config.toml
d_model = 512
vocab_size = 16384
norm = "rmsnorm"
positions = "rope"
rope_base = 24800.0
rope_fraction = 1.0
init_std_up = 0.0177
doc_mask = true
steps = 8784
MLP neurons of a small language model. Each row is named by its layer, matrix (gate and up: input weights; down: output weights) and neuron, and shows model dimensions 341-436. Each number is 128 + 24 x the weight over its row's rms, rounded and kept within 0 to 255. Numbers have three digits each. A neuron's up and down rows have the sign that makes its largest values positive.
A block is one neuron, or neurons of one layer that tend to fire together. After each block is what it responds to, as a language model described it from the Wikipedia text at the highest values.

L3.gate503:140142106127121104066130139164139123145141168119114155099155099126095128116126135100149138102127088120164122068134119136108170119105124126107110126119120128161102082139083138126128127147096159125129130156102123151131126165098148084142111154121137135097149117113108171160114156112126156108
L3.up503:124166154134115147147157161136155133109125116119106097170121096135153131136156145130109144133127092126171150141170137095089128175163150133147142108093157090148115127108122153142132159112131133140117140185110143116121118126097124131134120154146152150123107140134128112111146097136128124134
L3.down503:132110106120163152137139109188165123118121134116155142204161123132136095159165090126053132136123133167148150139097130081050152110162146104124149104109140092147176108120174118171121120116123173147094114103138102163106101140109156127158144148103112122129102156127118132155112145116123135134
Determiners before noun phrases. Determiners and participle modifiers opening a noun phrase that points back to something named earlier, often right after "of", such as "of these sites", "the proposed route", "the aforementioned".

L2.gate296:080120100121121140112109128095148172110106138077117144121144109094127142139120113108117086090091139157171102118125146107097126105082137174158144129129115139127098136119141127127104153120171085200117124145154110145112082146148134154084166210118157172113100144101170160131105125162123100105
L2.up296:110122160095139140106128131134142117119103150126115137112133109085131144130144096146152060129103177126119126059137147121118151104094134160150132144157072136106108145132118136093112149124144100204129131110168112174139113129126114142124142201133122130113105130137128156137106134124133124092
L2.down296:163143133159112147155086157093183136111080123120132118124086132150088159108111116116115109134117116124094156123088078127097132134185129112090113130112151109113142124157117118123125107082099120118122125096132123114144163087154100129148102143091133088124118144170170129153131118107097117155
L2.gate304:115158151119105123109156136116154168121142115132124069113148117115104139114134098133136072158100149090134099169133143111129097050128114175111197125097131126133102139125157089119113121124108114107085149132127140119115092114115155144074175173148166160131151196136114175149140128137106133075
L2.up304:155153156121149144121150123077146115077105117127115138097129127086159172147097115166100101135097144151113122125123116108136146043062145147168105128149149167112093141174129141116141133114133124162103128152155108133138124111140133144154105160127128108107117104141112141098147073159119156092
L2.down304:126112128108151119124113142124167146105108161111162074145062132141149082116108111110134062143146142119136132088136096157153156157168120122082184137103146113121137155116121156134135094107120105122175112141116117157136166126147122121119108173169146110106117134123110148158144140158101099114
L2.gate904:187137127125132145091130122143154113088073154098133136115160124130152179128130136114108149114115103105093123115126092138103138137141198119163154123128192116137113120126156132164096126115171116170108098118107133164103109136174153092131150157137175095145132132128139165114102101138145130101
L2.up904:098152054156146131104128104080138149103124167109156107120165130115128173135145093125171116165110160152144109108178128112123117121122110121167124107101149125135166117143116161151134157142170114142137137123098140144142140138155112165165169101103135132117078147098160164112094142146107107119
L2.down904:155120134136143100140143133107128128101077140140113119195101133112101115111119141142070139090161116077118155123165088138130181189147118120142102125195116140166162154108110157128110123114150119113140120139165091137106081109172140109132113162144136101130096124124095138145096094070170134145
L2.gate941:155176130105141147119108111084183129134093157125132109147139137099156132141135138133113103102108145104133134118117119074146154108121116168142153133110155124105108091136111122110114099113179109132123129113132164109141118091129148146098158199110170132089123152102158150136124146128094119061
L2.up941:153175150126130118114108131081166185100116115065111095100113114121161125164113130136133084119105147137128105116133099100136149117122095188131193107120147125115123112121102141168137106122144122137092105153131135121127103093136136154104154158150167109117118111121150155101162152139108127079
L2.down941:205111157133154152119130104129152104143098136164171117206127164143102153146160117163087116131126119140109188120128142167130150140145159097110138150167128137141101102152097088129094132069112117136147128098125137134115097131164116114134119127139134176098109164138087123138136121079108135127
Proper-name first piece. First word-piece of a capitalized proper name (person, place, club) in lists, tables and bylines, e.g. Hu(a), Gra(hame), Li, Ke(şla).

L2.gate195:117099134143113165143122100150099137122127144125169096137105136138089158134100128159110121141078130097151115080164105124153115102131148135108140084114149135124131123107132160108146160100112141114153178100113131122126105117082132124093137087179128111137098119138114136129104122185142118117
L2.up195:133138142144122094118098067130151155150146141143139119115124130083123150112124177145142126117150153149148138150140091166104166168108142185111117112086124172143186157115139150127125119131087103117116143110126095149092121121173110116133096158153124144146115126143107096155119133137148120102
L2.down195:153138148107180104094185133137139100131121098116146128097144109136100143098129123162099124125114128128126112152176134137103140082102138108148185145128134088085120109114156150148099142116127108091101152135091147136119119114155138101100129167160139167151101111120116111110110134118138083116
L2.gate217:155133119114119138171129063098143150165179103151155108115150150153144125108108195164108162135121122142159139101190094166153122124097113143131117086113129144162129136129104120128088154146115157133124111113107111140141142086161118131141080065140098083160140142111122082123100125169116107138
L2.up217:105141128109172127143106111126135159119099100137155121101158152127102096119124162164092112106097112122150078101112106188125117158130110122129094174123107158153117120124147090134132087138105154150127117186171102138135151138115131153070102113129092116126109096133163126173111127173108122146
L2.down217:157083150154116120110114119159171088131127129126132106147164127111138120150130138170126115142118112096133132120158121130179144104154130106118146142126155102119125119130127075152109139152105171145121166125142117100116160167134149099154129103102131135108136185084127115118142140131081152136
L2.gate831:134144129120136136112172145149112147121127141119153098113147159111121124109130095126111152148120117140172170119151129126172156140150134122187147133106140133161165125161150101118136132162088170132141119115063111145109139131150116103153158136131129139080171112157165120140091087115115116136
L2.up831:123134111127134130072171070107123155138130099150119136131107118100130121119136138123120113174131116154143090137158105128187117108160153131119128097115172132143180103122138155091122116086114114133137150157109105151096130132117091165134117129125130102138110092138095115145104098143126157136
L2.down831:151128103111126089133100178122143094125119148150121169114137124152097184107139083122148137143172135123151131138100106110097092116143132108168147132117145089098160129153149088123125196072133132103107165121156146112166110107158123123150149120128118166129102106111105183131095152103099152135
L2.gate843:119067115154124125137108150145121112132157118175116162164139144102167146157128128112144134137160116098116156160140103133144145157175117153134110113144134127173154090147140135122178114105119153098156121092125127150107117144112141125143135110127146138106127128147089102146102098108133114119
L2.up843:122077158125140079153116109143142132142127117157161160151120099094148088141105170142112112108072159112125103121148120143146121107134130159113137104117149134143145105108075143104123155086135124166133134114136143134153139177141089165125122095095119129108143060091111109166120150155111127121
L2.down843:143132100118120117096160125147115159104116108154112136114113114125114134112122145095101142174112102091149137114113103136082141112151158173122123128121113146132088102127131156103143115122122183132143135119145134159141125112176140089151155140118115126110107148121089108127081133097102103140
Anaphoric generic nouns. Generic common nouns after "the" that refer back to an entity already named in the text, such as the institution, the city, the game.

L3.gate527:150149128133122100127112143112161115111118137093149094180102105156143115100135084129148124134111091096127192141173110130148175122127086172125110117130127136115104121123145098142111130067121127091143159137120098149126170127093126150102135145131130074113168119141086140132163217136120102117
L3.up527:132132169166067136131127132161145116149133182125123097161111108152132113138130128146128137079107095111089154163155111115136174153117128160121118109172131098159126072157143153164146125113156146120102105093162090151145132102131150143078119134115114077107120142138115105117118163105128105142
L3.down527:177124113109142117123095159104133141154107122089146146146116128097128092135133138183116084114144106143113137116138106143090161123077148131153106138143118145112101082164110130091096153064134115139115132083118110107113102118125126116138135114179125076131108137136133150099100165108139152143
Repeated name onsets. First token of a proper name, date or term repeated from earlier in the text, often in table cells, e.g. Novato, January 20, Patinex.

L4.gate51:096169156076166129104118121093097120125104106166132096143134104100107161118126102149114120165145089154127117113151111165113139128134132134126121147164127158130121105065087080135119117123127094134119084157109120116160111117096130125078106107123077100098155148136092104164123106129165105106
L4.up51:119180121182149128105098140154110120116125139134107111153178134146131114100123076156103098181129134126148141132166095133112142129119130172146128163175106095134084168146155139184137129115161131127125126128145126130145129079099131144119133150129119131149119087166100152136079158145112106157
L4.down51:099143142073138123165138112083093114115111084149159123074093135108122174125146156128140140120127132134118110098095137151144122129139171071138131143109124162106133126090065093110071131154078124126123119146118148124114156154138134140145077103133097146119163178115140082100152090152164126081
L4.gate189:174130140152142142125090141125196140120139163111126141112178109156137144136138127173133148078119134115070125139162116137085121153109116130199123167152119126146082113154127149122144097120133109108148086094149117112132131112135162163094113112151127126144115120134165130172186145149109125131
L4.up189:166170143130137146138164136138150153107122136202113119120101141106119101150142059075133098077141117093113142096106105103095134107127141107107160116097101158157147146135111166133109115107124116084103100121144134099132152130106128083132141085119104107159142127082151147142145122117129183126
L4.down189:134140103110122140097123141106119142120125139102120151124129114177153086135054157113120112143124148158123089101130104138109129131100098139160118113144126124097074179105112112104153128111173151100084126109155130129116128140125139126149111153101105132150157088110133163142167158144150145084
L4.gate276:135116104138126127167120131148121130152137148142139159153141129129105131119141129140114130084130110112138142121140152113117188121123124147132164149124140131108139105109117175172154106140112144132109105090114099140162139148140108107090153157123132079109122086129097130144104109135093117125
L4.up276:123119161115123112158141146151157127151112174166120165130153160141124115191142134153101120105149156136153118111166094174125147147117133138110105112123104121135138134138139131128115145092104143110126128080168147130140121150093119162160146114162123140118140135150133115079122137121137123102
L4.down276:134107147092122111135109106131140131108108116163136127132125113131091125123168135164129101166128126118138127142139085164110137105135134162148165134117132112136166168140098159164184147117126161123130143118159168134123148096121112168146130148100129114144094115142114111153139145173118102110
L4.gate847:114142143146180110130090194150133115122126147143119100183108143152125130129111082179076112144084133138154159128106144151063174136119096120160143137127113097127106143125098122105100118086087133112150147094127129125166138147134130147123137153152140103145133145140105140122150205123120120091
L4.up847:128144127154169132157112101134144141122125167104108112086134144140144127160107125156149138085099152143110100122116126107132192130134151101141135129168122136076059081168093207133119120116152130121162138089109105131123118129157168125140130170210105129098119129137116150119140099161114131116
L4.down847:127126089123165115161125155160166127142127162137140111199146075135110150143136125142065130111092129096124148134101131133107157111108135180174145144136112117102110127161153132104109127159147114076120156079153124165160094181112142137132180119154099139159118152142114127151129175122123111109
Name-start fragments. First subword piece of a multi-token proper name, mostly a surname or place name repeated from earlier in the text, such as Dr(ury), Hu(a), Fre(und), Be(irut).

L4.gate49:128120136102109077126105124159149154156107113151145126127147160117096090095169147138125151114095151130198101141115094127107157115152179117113120130121116102181181114129148130111090117133083144112113142109162169113066114087132097164121119140126184097087097083129119108127113133136108117113
L4.up49:098096124123131131139153100083108091121156121149114102132144110116127143109102147126165152131150095095090099142128119118099111112122111122129140124125146115068139120121133123129097112130156204107123154098150168127142126090164114122139134127107140112131076093143105125117106165132110081168
L4.down49:145172165130140117137079148158167155141131067134123147167144140119068162076163145094141132126110117113147088136128125123094114193109148095169118146109180117154147112113114136115100095090129148114116146130103100109121164099117126136149134142115148131112157079143087122092150082159084169134
L4.gate809:126121138124154124150060114107122151145179131139102148138142103142135112097109151078146114120099115122123103148127117140156123108089132137111104120126138076141141123138099134105110139144148106163101128111072124140127129139121169128156136145139139130122109080134140084139130158103092098136
L4.up809:131149134160127079151107141156103179112132128144126120133177143184108179126154151104175131157107156107132094116150108091112129116122118122139149104132126098156158111132152128174087130116143147130129158135142109100148112143159175166091125129138104124138147113148117135120104070113133124160
L4.down809:113142143119131108136117163114129140110115119113124124140177169167142120145128123152131151179098201146124067124132107154080158117095120136171134122131149159116157125125128124121103121133144141118154086162101145172117152118117140134138099125104155175094126141072146128093135105165159106154
L4.gate924:105106109149111154104121101128133137107116120175108122107129113139126134127153101110110128096154147128149117114162110083136131151127097113128141149134168120149139147155112135122109121122129142173132128120117145111114137100119125143104106100131074148098151119143110128139140136126144140139
L4.up924:099064090173114149126133081132167123084145119118123135124110114157117099141153112172169123113125117133141128124138138130092120130144156127135177128115134091144155125136068145110142098171096146155164143141095116138175131188051152120146144154149105163141143163138167111155118148155118146146
L4.down924:106120099133149124176112102141132157161123126120148116104173118107112161140168161147094143157158132099149190163101087125149132129162159086104109113117130095108121135138140111119135133100096119132113145066148117101067044175084125090138135102150164094150107113140128156141135137130119127105
L4.gate999:139163160132127124135128107121154145136164149132104106109123130148149104115102102093132151136179100087121127093089120136177144140085110107155163111130123123151155106128122093122144101117144132142160144086090093116083134143083121108133137175134094122107188099109123072162099141097120155115
L4.up999:100113082145139128135183139129126127145139144135098115119104130119139140130160152107106183110130097082125136144153112082095114128130129157120113109079153136178111139105106111123121122124130160131162137157129118172111119104127144192097111117127103171153136108150129141120130106143103123114
L4.down999:135081151089146075157177170109117104155108117125128139127156132118140144094167145151095083142121134111107117114121111123070156155127132138085221145122168114109164141131165131090145140135170125100138128159149149129179148090127125163117158128114157108159093144139126170110119128107115127142
Noun-phrase word after "the". Adjectives or nouns right after "the" or "a" that set up a named, quoted or specified referent, e.g. so-called, words, Latin, corresponding, text.